Part of a small language model's weights: a variant of Muon for these matrices.
MLP neurons of a small language model. Each row is named by its layer, matrix (up: input weights) and neuron, and shows model dimensions 0-95. Each number is 500 + 40 x the weight over its row's rms, rounded and kept within 0 to 999. Numbers have three digits each.
After each neuron's rows, "fires on" lists the tokens most often at its 100 highest values on Wikipedia text that the model never trained on; "fires after" lists the tokens most often just before its 100 highest values on Wikipedia text that the model never trained on. A number after a token or word is its count.

L13.up584:525578509444521514549489465530495442501566466525542554450451532471474516484546588498471535454495534404508473500477443539518497524473516471472567513421466461493530531483519507511542484533456451544476500524592534559440501475536468462486465534476507474450418463531537522552405513571481526529
fires on: " " 46, "12" 9, "13" 8, "10" 6, "14" 5
fires after: " " 43, " and" 9, " of" 8, " about" 5, " to" 4, " approximately" 4

L14.up991:477545454506497543528523468496497589544472466514492550461471465478478475494513493527506509509460495486493434521488547496516546545636520475462488524500488467482470553508498497553504472469566483486467499484570453483490459506492468497451521470471514505541546503396544604513510468515517527424
fires on: " " 34, "19" 7, "8" 6, "12" 6
fires after: " " 56, " |" 21, "born" 6, " on" 5

L13.up942:538527485520548544513570488512571481480513494541548510527500478511423440528430540471488481458449516485407513582496487497547432496553483491506533468474472507525480487447541387545491454441577538428551523475480502536567453504562536500491490467486407526484503541516546530458477503550491445535
fires on: "19" 37, "18" 20, " their" 4
fires after: " " 67, " (" 9, " the" 4, " |" 4

L8.up187:442492453454545398477546513549457529494517509540515516541554499507579502515555485519473462486446486449533479464522509455509466486470471539495474511482529577508504501522488545501450466384470583444472499567496557500516482502461455490537490505438458560452498436446519538472564448437470460499
fires on: " –" 44, " " 11, " that" 8, " —" 7, " census" 4, "0" 4
fires after: " |" 55, " of" 10, " in" 4, " from" 4, " " 4

L5.up150:502526519524558495521509491455479481457496520455481510475500531519571469458523506495522495449503509421497535420502493513582442451528384505553460554459515487516457486507429481490502522502467488556456424410517569534536458570497468505430478480543492491551429513523508477482504470487515551482
fires on: "0" 25, "2" 21, "3" 15, "5" 6, "1" 6, "7" 6
fires after: " " 31, "." 30, "%" 6, "10" 6

L8.up298:416526521516508439505403493500507447508524529560435529500511543520514584477463489533455515524533490511572520562512462476513529503411482549503485477468518467499471547511484513524486503549564516512428504465502458450506540496549526503506415485477475516538542552439532532506527478491567548503
fires on: " an" 55, " a" 22, " the" 6
fires after: " of" 15, " to" 13, " as" 11, " in" 8, " from" 5

L13.up792:498505426536563491512485506504425442550422554467501532451512485535516500497481494495487538469556503507516489474449539532518514509537407514511535474512501529563409506532592489536532559509483544510486481495547505488523531507503477513502473532471494528498419453433504518509487569465545592549
fires on: ":" 49, "-" 16, " and" 13, " of" 7, "." 4
fires after: "2" 12, "3" 10, "6" 9, "1" 8, "5" 7, "4" 6

L6.up691:485488479488543473496551456518518505503601447463476492553515485567499537533579487437526563474471518530474469475501469496577509471480464486559533503497500578495502467486509513530436405539526569498544477497479561549523489550522470476477483523488535474468533527483474443456533411534584446465
fires on: " +" 28, " file" 14, " Reserve" 7, " next" 7, " Pro" 5, " mine" 4
fires after: " |" 29, " the" 14, " Upload" 14, " Volunteer" 4

L13.up307:490474479523488572465528563495539478445530533589434475504452602542490506557471476540466553546477538533497401469488543546494502440474548526529454412473496511488497545495527524459565500610470503510533445532495524496466427511489495542596510501474573447573463455501516537469476506536516523483
fires on: " |" 26, ")" 14, " " 13, "00" 7, "1" 4
fires after: "." 62, " |" 12

L13.up759:528557576528508507586506449526479484470424481527457501416487552502544580511571474451494483485528461483497538418470507496545450492479481504462517491503422501629466501525531461508530527504605461525461474474441471482565502486451488469463543530459507507475533480584529497554450493509450507507
fires on: "20" 36, " record" 9, "19" 5, " e" 4, " $" 4, " Re" 4
fires after: " " 51, " a" 4, "," 4

L9.up891:443465507489449504470481459490457521561510517545456483497545469493506517371474542467464481507518538452499479559576479550572397512496485588483552541488504510472536529484446555420531474480531495531390524489474455516479452472521479502575514445487488445492565531510531485411498483469414475532
fires on: " Votes" 14, " Republican" 10, " former" 9, " a" 8, " American" 5, " Japanese" 4
fires after: " |" 36, ";" 9, " had" 4, ")," 4

L9.up121:416483517528431429560436534441510496493525417482523487514600539518529441528571505520436526499502534481484508528470479517494444536527409505565533462459533440447435484537516484554476538520547506480499449475563612493486500532581494462484493508511556519486486478511573500537475441471520513588
fires on: "18" 21, "19" 15, "'s" 8, "20" 8, " by" 5
fires after: " " 41, " of" 9, "20" 9, "19" 5

L8.up76:527529559496548466507564499512539480430507522436529477458533542477475520468473454511470468464489525529486495548435523513502526487434433464463537605515530611536460429475564475573486593464506535515495469437521480539553501508499467450485475523474486510463465490473506542524595563414503517529
fires on: "," 82, "." 8, "-" 6
fires after: "2" 15, "3" 13, "4" 8, "6" 8, "1" 7

L14.up77:498512514483483497550489506533482552533515549552469518528496530480527486549472499495507532451471468570549548498550503492470495538458428499512523502584501601461491459465491551569510442467499523511516433479468473477495558495416505531555489540445526564510516541497516512509473395531522468448
fires on: " " 69, "00" 4
fires after: " |" 46, ";" 25, "." 5, " " 4

L8.up732:523556527476535523458524510483468478509548475491520491464579557531474455449508523503500517328470518438480536421496571432514443476420460483542481438481544476485514494526554411391492564542530493482474493531625494473528475489561481436524455490484506470540524471431530477490445520524528503464
fires on: "19" 35, "12" 14, "18" 13, " Highway" 7, "8" 7, "10" 5
fires after: " " 76, " (" 4

L14.up344:539447470539496573435479411493496490541506530528500508529575568495428473499551522508538558422507471461562449469492469501542526470407503509485483494546539448471478549528519543442424491533498473470500509523544520427493504513420435475521519499467467503434450484515491560486554508515459512556
fires on: "-" 32, "," 22, "–" 19, "y" 4, " to" 4
fires after: "1" 37, " G" 14, " (" 4

L8.up177:435511553501565503447544562481514613450461535509519542491420519482465437434502512480489517541510537429570481438446540514489535495551484514479494507500518576452520541471494506519507411521614527557543480518475532492493539519481445512505450531552501542523534438405531483500457458541474488517
fires on: " " 64, " |" 10, " win" 4
fires after: " |" 58

L14.up637:524458480463468501522499519419556481497595531520480559475491481505546537468454482461528472555581536462551556579447463484613485541443469494493559494467500504487454564540496545523494488593529466501526523458481490472458478526481478502555505511505459488539480432516526556424567480520478421465
fires on: "20" 21, ";" 15, "19" 7, "21" 5, " |" 4, "0" 4
fires after: " " 36, " A" 12, "20" 11, " J" 5, "19" 5

L13.up467:550448560506541496527417504478537494483426451553409537504533503577571549469485497445527548564497590511477538527519470488518479506526567564498496443494472502491492572466541547491445509533500452475478555462525589536462490481498434507471538500474493532476538469456505437434482531515504534600
fires on: "2" 46, "3" 11, "4" 8, "1" 5, "E" 4, " |" 4
fires after: " " 65, "1" 5, " H" 4, "–" 4, " $" 4

L8.up407:576457484511516533466564528483506528537555483527465591529513503468484488528483509470527425483474500468548446525465529495520552460533494486430453531433492436554472543491474461536499574464518442547496553496584501439483510493553555472559522456517538519541429514474473599545499474479544559500
fires on: " |" 35, "3" 9, "24" 9, "19" 7, "23" 4, "," 4
fires after: " " 45, " |" 6, "*" 5

L14.up131:446529537491498550516447494463536571530476506446565509540529508523461470513477437489467550500462480547471544472454501498543480453489474529516500523507494507533474414560470543482535516477556478537498495506530507513456496498507595532525458542484448471552526537550515495514483434484495524437
fires on: " " 30, " by" 23, "-" 6, " Running" 5, "\n" 4
fires after: " |" 24, "\n" 6, " directed" 6, "-" 6, " written" 5, "|" 5

L14.up19:533424471499510525563467481484501514530472514469489509458489554492512478486479526487473493440459537461560403461480523461480517430481459521543538527487463508419501421530484540454486517580508587575571550521506523500535451536463446462391466580571482523626492566438499447575483486512473542479
fires on: " " 90, " the" 5
fires after: "|" 27, "," 20, " of" 8, ";" 8, " October" 5, " November" 5

L3.up903:511548516610471469422565488500461508499460590519476499458469462549551506507531454514495499506482498472436547440478479540537512391476453599432550486573554480485435500569508473520469517451479477496542592506467522476597454503566522502453456506579494466557470536513510508457567499503557509515
fires on: "16" 19, "17" 16, "14" 15, "18" 8, "13" 7
fires after: " " 58, "." 14, "," 13, "20" 6, ":" 4

L3.up93:483538434438541504481503464473410499445527552486490529505455513489478541552508548487498537532449481502436456424438566497496481465508518517538498515557539570475473534477570506541456499412571488531473526523546476539594483477524456457502474547479508429510504528526524487480472517529520480475
fires on: "20" 15, "19" 13, "08" 8, "12" 6, "07" 5, "°N" 5
fires after: " " 37, "–" 17, "20" 15, "." 6, " (" 4

L14.up356:508474531482549462481482477515455514541519495486522432541478513585519494453458478532490451500543535463497465538410483517515424532394513547551516434525481477507461491496519533553500485524563529463516562497596492494469505486529497500483464556422490498461482514478564535499547468494507592522
fires on: " " 71, "," 18, " (" 10
fires after: " |" 40, " /" 18, ":" 7, "6" 5

L13.up988:572494512575483477491502509532438520504471510466591516591515489484537491504560445521481502545443551524450470534564513365493478467475504559528448442486536522478462507571523480488496446445457506555544506522516482469511540552542536500531508545437480475511532517491485473479527428474498456446
fires on: ";" 24, "1" 16, "." 10, "2" 7, " |" 7, "7" 6
fires after: " " 47, "1" 7, "0" 7, " the" 5, "4" 4, "5" 4

L3.up988:442441473529467513458483458471424470446535545452485473502525492485499542468473479475531511482480518531561489508460459551505498537465473554430512577539510468505442527442522516490518517464503538478474537430460570507550396438548539475475537480603513475529458555463551445500510490548537519487
fires on: "2" 88
fires after: " " 58, "–" 7, "29" 5

L9.up901:530520442559420518469502472492456506455515417450522440523485484519559544503486482445536485516573478509454547503517513526551511446473496564526499498464462467500519546464443458460527474608528503500483519426501499537439484537525463548463488486468499518490449518485459463518473356484543549527
fires on: "0" 19, "1" 17, "2" 12, "3" 5, "ole" 4
fires after: "–" 51, "h" 4

L14.up791:586540534505496474515509533577532455493533517482530410465553509629453547476470488507507493487505482402480482546498481510560496461524507490358539458399384479492545498502487477507513531531503451521457490471493521479525561440475513521552518466466480525499530480491542475521508473494462509480
fires on: " and" 66, " a" 7
fires after: "," 53, " and" 4

L14.up172:544505613518502533476520504490475467505403488467460535530506513434438498565452508502484384490627577529476508489543458426500542486491548599463462467471467467442490481499476463548514493516478467474488520497437559501505479450525445471497433531524520529496470461537507536522573476547548574534
fires on: " |" 83, "," 4
fires after: " " 35, " votes" 12, "0" 6, "3" 4, "10" 4

L8.up33:476505464506536552535535523489529553515534498445478524478477468529531437474437478476489493531506505499486426470474491573504496522503508500463510501415478460529470519513459552437553608492507488554555502518530530483591447526514543457441492541491517507439433502514507514500454494515431481469
fires on: " She" 44, " she" 7, " degree" 6, "She" 4, " He" 4
fires after: "." 49, " " 5, "," 4, " She" 4

L14.up262:528462437427471520518393511506556516540484439491523425564556453479540441507542548476484502444519478505504444535497445447518559531483461481464492450496450512496508494547517513480445500562515501558513421516461478489536503456539466506442531514489563575487550471413409473477394524496516555505
fires on: "20" 40, "19" 17, "18" 9, "15" 7
fires after: " " 77, "–" 6, " the" 4

L6.up928:465481520497525542511484426532432554469522503535520482512445513531508521542516503435516450431483559501557450501502486466519534461405505507439532450508517483532483529472436554501498462438544570524424493498516515457573543506486478505529494577523433515490434541483427523454508532534462518543
fires on: " —" 45, "1" 15, "|---|---|---|---|\n" 6, " −" 6, "|---|---|---|---|---|---|\n" 5, " singles" 4
fires after: " |" 52, " " 15, " |\n" 13

L9.up467:543461484510484534568481505525491441490481598501494484459502557568436472443423443474448509567506445508475457522483461568467485526477514462470440578491532530503484523545531496499459502523454516503468465571441556547519491497486502560479498507490482559459435501579477489427532534484448472498
fires on: "." 51, " and" 13, "," 11, " g" 6, " |" 5
fires after: "2" 13, "39" 13, "6" 8, "5" 7, "0" 5, "1" 5

L9.up745:441419424501467517417553454483491501475536486522532532516489449532514495500531491533495505520465545415545528458536530470537552436473481521448529547538551434463475526611539438482498453458530543573512584517502510470535480522477427515513471498457496512472536481413511451503456485521453500596
fires on: "2" 29, "3" 14, "0" 14, "1" 12, " |" 10, "5" 5
fires after: " " 92

L5.up921:495511504475444487510498448480525504455491520438486487489488573510567500465512569526514576432470572489534514497429516527456405502519482524568461513515519371493518523487547502567535458439495490519458452543450468452555487528483481540550485534485510463483481517476440450514481541492611517519
fires on: " " 56, " FRA" 7, " China" 5, " Switzerland" 4, " |\n" 4
fires after: " |" 39, ";" 15, ":" 4, "|" 4, "6" 4

L3.up168:493468458535484469494516496402531535508499491544526485450488485560533541522548477460514514445457513463517487473329437449548447481496469469539538523571456518523530440471554502514617553455540499530507468502440580490556483447565434485447499536515472442441504558477468495424603460450544520531
fires on: "–" 99
fires after: "1" 25, "2" 16, "0" 13, "3" 9, "4" 5, "th" 4

L13.up625:575502454549534514520514492555396490485528555482524489424490505560502477504481478539493548499480401464486524474498506565495449528447533593516467513515531556536487518476473588500523424572521479455438489492530480503518486434464531517575509535505564490518557521507558501516542532515523541520
fires on: " " 49, "." 24, " L" 6
fires after: " |" 25, ";" 25, " " 8, "26" 4, "19" 4

L13.up59:490482466484535485521488575511545559511551489531514516516581483564479550509448498557497546502498558512525463404532539431534431507474440500516540436507518516463494521502472493526473499457518541464548500448572542512441514450495548534487444557501460556525533591457557475505460479495515519490
fires on: " " 86
fires after: " |" 50, " the" 32, ";" 7, " " 4

L13.up992:472520456471476519525468450472516506494543494482503523576498570512584534524551534455446513516491448574486470515495515497589568470434506516491454483485550512487447496489450543550424447538540493561424507500518481494449508417506475503470507497518497511468450520471473525477431526540530530469
fires on: "0" 44, "1" 11
fires after: " " 59, "," 5, "." 5

L8.up718:550593535485514504479462483444551486532492536546499560490553488522507496479543496521561470490480467570485553365486486481540461470457459509488538460464457471501460556547438557460534517536460454443523534517524478531494496566561514481465482522458458427522551509471497465520493505419496473488
fires on: " " 48, " $" 26, " re" 5, " Republican" 5, " votes" 4
fires after: " |" 48, " was" 8, "," 7, " of" 4, " Total" 4

L5.up289:562502513545550460486496509512495537484462489495475435471532459470489525483504553537462521465476456524510483454506472558505511472538491540536500508447528553504519540439549481555436544576521509494549487539537454487490491473481389521548466496541497445496558522518506547520509411574550444492
fires on: "On" 24, " On" 14, " It" 7, " Bas" 6, " Release" 5
fires after: "." 35, ".\n\n" 10, " |" 7, "==\n" 4, "===\n" 4, "-" 4

L13.up384:549493475485451520508444500509525471444423492503478483539468530550487504504448455520503513523477526523473474488492586438514456407555533480497501516568541527485490529438464543558479498530462552495532572462534481480531569449536497512435518558492481530495522574538570490537520544597480591574
fires on: " " 79, "1" 4
fires after: " |" 55, ";" 20, " " 16

L13.up542:555575444460478513547427462548527526562452504524548489523485530466497544492504525479505509531505472542490537396497525513478503575551564476396559552463495536523480517487487507460507478503588549427468426509537574527547473489494480557518477521462425440446510454464493522533434528535516503506
fires on: "19" 64, "15" 7, " prior" 5, " President" 4
fires after: " " 73, "," 5

L3.up983:581469484555444483493482489501510518427535502484542578540514489544538521477505518471469457495504512563510482394450431524523432529444563520527387495528509485516459456514536534417473476549483465462544435467548471506474466498435502496507473473495430478497460464572503470510519515581592479532
fires on: " first" 97
fires after: " the" 40, " its" 7, " The" 5, " was" 5, "The" 5

L3.up601:516522483538465500506518587465500462477461493492399530408516479542477517451498535479543485532535485514551461418430500508548493482485552489551436493444489493555472487412500484540442524487510535481482499487509477488462518510549557441492509547434473490493476569508510495473516517512505627546
fires on: " though" 14, " when" 12, " When" 11, " Although" 9, " After" 9, " While" 8
fires after: "." 35, "," 21, ".\n\n" 4

L13.up736:484469538441540552480473543504448472544504449536533499532465556548427541434497428495499451429525525451513461473520442457533430529514570509447536550583488462489524459467504495548539538526473530488446545410457428430459495480485501507501440532502489495471534513520527445450513530500500546494
fires on: " " 73, "0" 12, "10" 4
fires after: " |" 63, " " 22, ";" 11

L13.up402:526440485521540483475581494500530554427491514477520441427492518464426476468539506522559476487462526510493458495584508525549414483562444487467582548548480602499465536538522462528481467493510534531441548479506515477517483450471480534498517548521518482545418503395479462462581500530487462469
fires on: " |" 23, " " 23, "11" 15, "20" 6, "10" 6, "-" 5
fires after: " " 44, " |" 14, "°N" 7

L5.up701:473492500476504528465481488508447582509476461477523528486488473531452493504481546606531501471552532526460536443521462532460490430479468559526499519532564475502510460459500589525489518438524536442465540557522433467538478485496527507438508533378511441505491518459479492493557498470593536502
fires on: "." 38, " ." 28, " did" 4
fires after: " |" 35, "0" 8, ";" 7, "40" 4

L14.up487:452553553499489475527457490512430498496472492500526542532456512498476466488563530464515551517550505540468520443497546432494531509544505462470562484526483514437567553469555493453567467502551519446503513502528441549451481518568487507370540555559490546533531532532503490502555590477567564557
fires on: " " 90
fires after: "," 23, " in" 20, " to" 18, " and" 12, ";" 5, " since" 4

L8.up774:447492496473499530473480411534567484495554506450509465554493473512538507473515416478464501505534508452519511526488547395515508423437486509477446517485528471456531545507504564497470519539565499497568486445538489470543414501459458468474586542453520555476506525494565458477485490506508462492
fires on: "19" 17, "born" 13, "1" 8, "8" 5, "18" 5, "7" 5
fires after: " " 41, " (" 27, "—" 4, " \"" 4

L13.up627:580528434487526470471495475512531460510521552483466489473524517517444544497477456456505481497503508504488528489479544520577557504514478520505535494510463443438528492405482597512541499600486497442520493476497467459417463558510540528485539575531582504521533524505500482552543550541514497488
fires on: " " 58, " born" 10, "–" 5, " the" 4, " and" 4, " two" 4
fires after: "," 29, "|" 15, " was" 10, " and" 6, " the" 4

L13.up628:458514507443568518459578468451494506460518498539525544565511522516495517448531574502493563473461479487541422488562513510584495491483593567474415457489543486506505519492543499523408484486419464504501529565572489503524473483443561570451548509469507450485538484449535481519559532417514489475
fires on: "–" 48, "/" 18, "," 7
fires after: "2" 17, "1" 15, "0" 11, " f" 7, "3" 7

L9.up693:564559466475484523541448468488527497553477471460500498464481518501480496536540541452521485472482504476514511440539554492462465465559498508475495436485431433588508507601490540512573490564461498508551504514424459502504465468458523483472521516488473562520468428473472459493481588546602548488
fires on: " with" 50, " by" 8, " |" 6, " age" 5, " to" 4
fires after: "," 47, " the" 11, " and" 9, " but" 5, ";" 4

L13.up421:497535459471494538502532445522530482563590504524521523525559520475538507511526495557523504539524483463468492490495519507507547480484458525411544560499536445590546504572478439529487481582532502463431524408519508546533467477581467497485474436478452463476546398475481450548517462464531442447
fires on: "19" 25, " of" 24, "18" 13, "20" 7, "16" 5, " from" 4
fires after: " " 57

L13.up722:487525521451481532506472442509544533514549502494487473552478481506473508516532547569430423458523487452473486511477598478538482465529437567553485483564488539535442468480425434505571517479496502457493455510540452562443569462533566516469538515490488493484469445476484450512505482560516448552
fires on: " " 71, " and" 5
fires after: " |" 69, " track" 5

L5.up374:486488514513488448540564524494486565541519485572429560475542474489493456490554508525515488454468474484565487472537435534462537533484561546488467560466451557460550437448524533537506504478478493451507538495488514533472549459466490462541448536437474452448439531518464473546526449451508441524
fires on: " but" 36, " However" 19, " however" 10, " although" 9, " though" 9, " Although" 6
fires after: "," 49, "." 23

L6.up536:555392488421430474517519482535551475532527561471551479566598594509442480562520484519527540491513548516415428564509466443485478496573523494535514488457524490516549543499551493421547525446528513514471455461528523521521554490512508507411430461529478540526533495544530485516482588491501465501
fires on: "18" 32, "20" 9, "19" 9, " to" 7, "16" 5, " leader" 5
fires after: " " 52, " (" 8, " returned" 4

L14.up208:446505524512442520455463488517482451531406562472520506489531469537433506494488478550460502494505451436490522522501496465502524477493478479435494453527476533549447461460486546494522458564466444600476532545533510509533527527543541510594490468498413503532428498558552492459587430446481515496
fires on: "," 77, " Rating" 4
fires after: "3" 12, "4" 11, "6" 10, "2" 10, "1" 7, "5" 6

L9.up623:506497445507476480451517532505600465410492470502562475474521466569478481539447489478544517457476524525431517495526515389515503411491604493485437438507482534537481569475496532529563435569535481505519538518516540500497526530568511492533634513439528548507492447459559415510525563516533551501
fires on: " and" 76, "," 7
fires after: "," 77, ";" 4

L9.up640:517523413434559518507475407503483472550576569571527544457566510506528580492519502544515501538513435492514496501547497435502513498469580511425493456474485557545447494508472533528443485502530494416472481499465559438518461501451460533442525559509553529503468495455501519538545506549514458485
fires on: " " 40, "19" 30, "20" 12, " –" 6
fires after: " " 50, "," 11, " in" 4, "born" 4

L13.up586:526470498475432492480517486498568484522482451537460452467479545555597496473611464448529466518460569489520490428576474476530522538487498524513522529531487478599490552488530395532450488526450497507434550497559508517517510478501450414469536515510532518518524495497534472474486495468486505542
fires on: "4" 21, "3" 15, "2" 10, " November" 8, "6" 6
fires after: " " 50, "–" 11, " which" 6, "-" 4, " |" 4

L3.up981:420459491523493496499513500486475459474443525475490492555534539521454541505527505513546444486533416509521522467443467521515439498458476447494450552504528446548504567582519534382472518512490506561499491494548597548537441501563530485476538457492532482516432562465492546487541521492529482457
fires on: " She" 22, " he" 17, " she" 14, " He" 12, "He" 7
fires after: "." 34, "," 18, " the" 4

L14.up858:581612528500496491516477500505505482513449507532445484452475514525464512549514565475486544601476517522559461477495547514527527438446521492537502496433457627550460484489457587558486496491517494486509525490501512489498540513486452558461517584486447411518480520463462475536480424507548509499
fires on: " " 75
fires after: " |" 47, ";" 35

L6.up471:501507459442517517487520486480503671458480419442484431478457529519495508486556582508540508446483563533567509529446505524520477487494410512495518526500492513510515497457555506516418539539551553536488455497464439525542478546456442476483497482558479465473506487452462525536552522513500539483
fires on: " " 100
fires after: ";" 49, " |" 17, " on" 4

L13.up227:491458474407569506540467459484414464535422471448469525509530537477463460510529524555463462517496457528487458515531397489482521472450508479537555586444489518470500523486499515456451455490521531538564508491524469598442462545541516465458512546533528443443521501489445565564472514462527539490
fires on: " " 50, " \"" 13, "10" 11, " became" 6, " re" 4
fires after: " |" 44, " " 11, " was" 7, " to" 5, "19" 4

L9.up764:536520511527539543434498527489553476511505552515467478449481495510451472498457479506528490546524547448463516563560464514562573531538575533585484550497425476365506489459504538429462530520493518524530519486540505507461495514506534554520500504511559448487444555487532465475477507525424453445
fires on: " She" 23, " His" 15, " Turnout" 6, " He" 5, " These" 4
fires after: "." 49, "|" 7, "-" 4

L13.up694:587499495448510606507441488518541512495500450547497471512611515486521444553564516483511472495516445523523524537486540507525478445481532497476501454473512472508511511490483542541509484583587535490467526492469439512502447435513467501478571483625508522573497423474497459516461538539535420570
fires on: "19" 80, "20" 16
fires after: " " 97

L6.up206:534503483497453482471528452513485493492464442451568484548502515509523474463536477400579514534486482512470561379427476565498475544501438572476526485517536479519483561459575489485453511540536511499429598524506548479494505545503465581482507572506550459526452489494539489458487524508452466469
fires on: "18" 14, "15" 12, " FW" 11, "17" 11, " them" 9, "16" 7
fires after: " " 38, " |" 17, " (" 8, "–" 5

L3.up572:458597539521468519507572445534596511533450536445551520555463486499541517530525501470551437503470515484534557408419498523492471493525568493478494483471446471554467544543472534503510534451528511533529527448531477519461518566444495545557551440561459476469415500477591457492521508444411511509
fires on: " \"" 76, "which" 4, "attering" 4
fires after: " |" 32, "." 11, "|" 9, ":" 7, ")." 6

L13.up62:537498446468555461517461503554558558545481511444551542491480501516506469496500458462546485536534549492428453510419584476459468522525531511472536608532499503499472461612509507570468584406495531470534526491428454577487516484462523400494548571478484471462439441544547493522524515515506536492
fires on: "–" 60, "+" 7, " |" 7, " (" 6, "0" 5
fires after: "1" 32, "0" 17, "2" 17, "80" 7, "3" 7

L9.up21:476539439482541512530559599559476539574486485477528499503508443480512567454513513510401508517513438487479451516457470513481401497448534436483482543432540471566531533469479482540453562459541512493489480577434533486477520431504443507509465585531462534441455507468526505460444471449491475554
fires on: "20" 26, "19" 23, " " 11, " been" 5
fires after: " " 46, " |" 11, "19" 9

L6.up414:498555499513572535520538438532447505511455419481570530511546543570499479532476529468464454473484498491557527494552501523582461468535548510604503478476445530541485514481517475427512513557527505507468506517503508461541445538558514469526479540464531504531526471467497480510540517448483556538
fires on: "4" 29, "3" 19, "44" 12, "2" 8, "32" 5, "33" 4
fires after: " " 69, "–" 5, "+" 4

L8.up892:492528504539510453497478382519547609495476534485472471459549437501536507560485503501519490413504542479519515383483553470525516501476490505473566483499544498582548446497514503480478487450528555460522494526549469486470472511515463490549616594518524472505509492502527519441467435506524558542
fires on: "On" 28, " On" 21, "born" 7, " o" 6
fires after: "." 20, ".\n\n" 15, " |" 8, "|" 8, " (" 7

L3.up96:498508580498532512511521479494537448506487493561588480464525430537497488468498493498438495534541578507532503457514523572626499590488476515390540487511502546466447488508403452626482424489447536427502487527485449479513470505545503448455507544532482525482461470492511534513518516418540494488
fires on: "35" 23, " No" 11, "17" 9, " High" 6, "53" 6
fires after: " " 35, "19" 7, " the" 6, " |" 6, "20" 5, ";" 4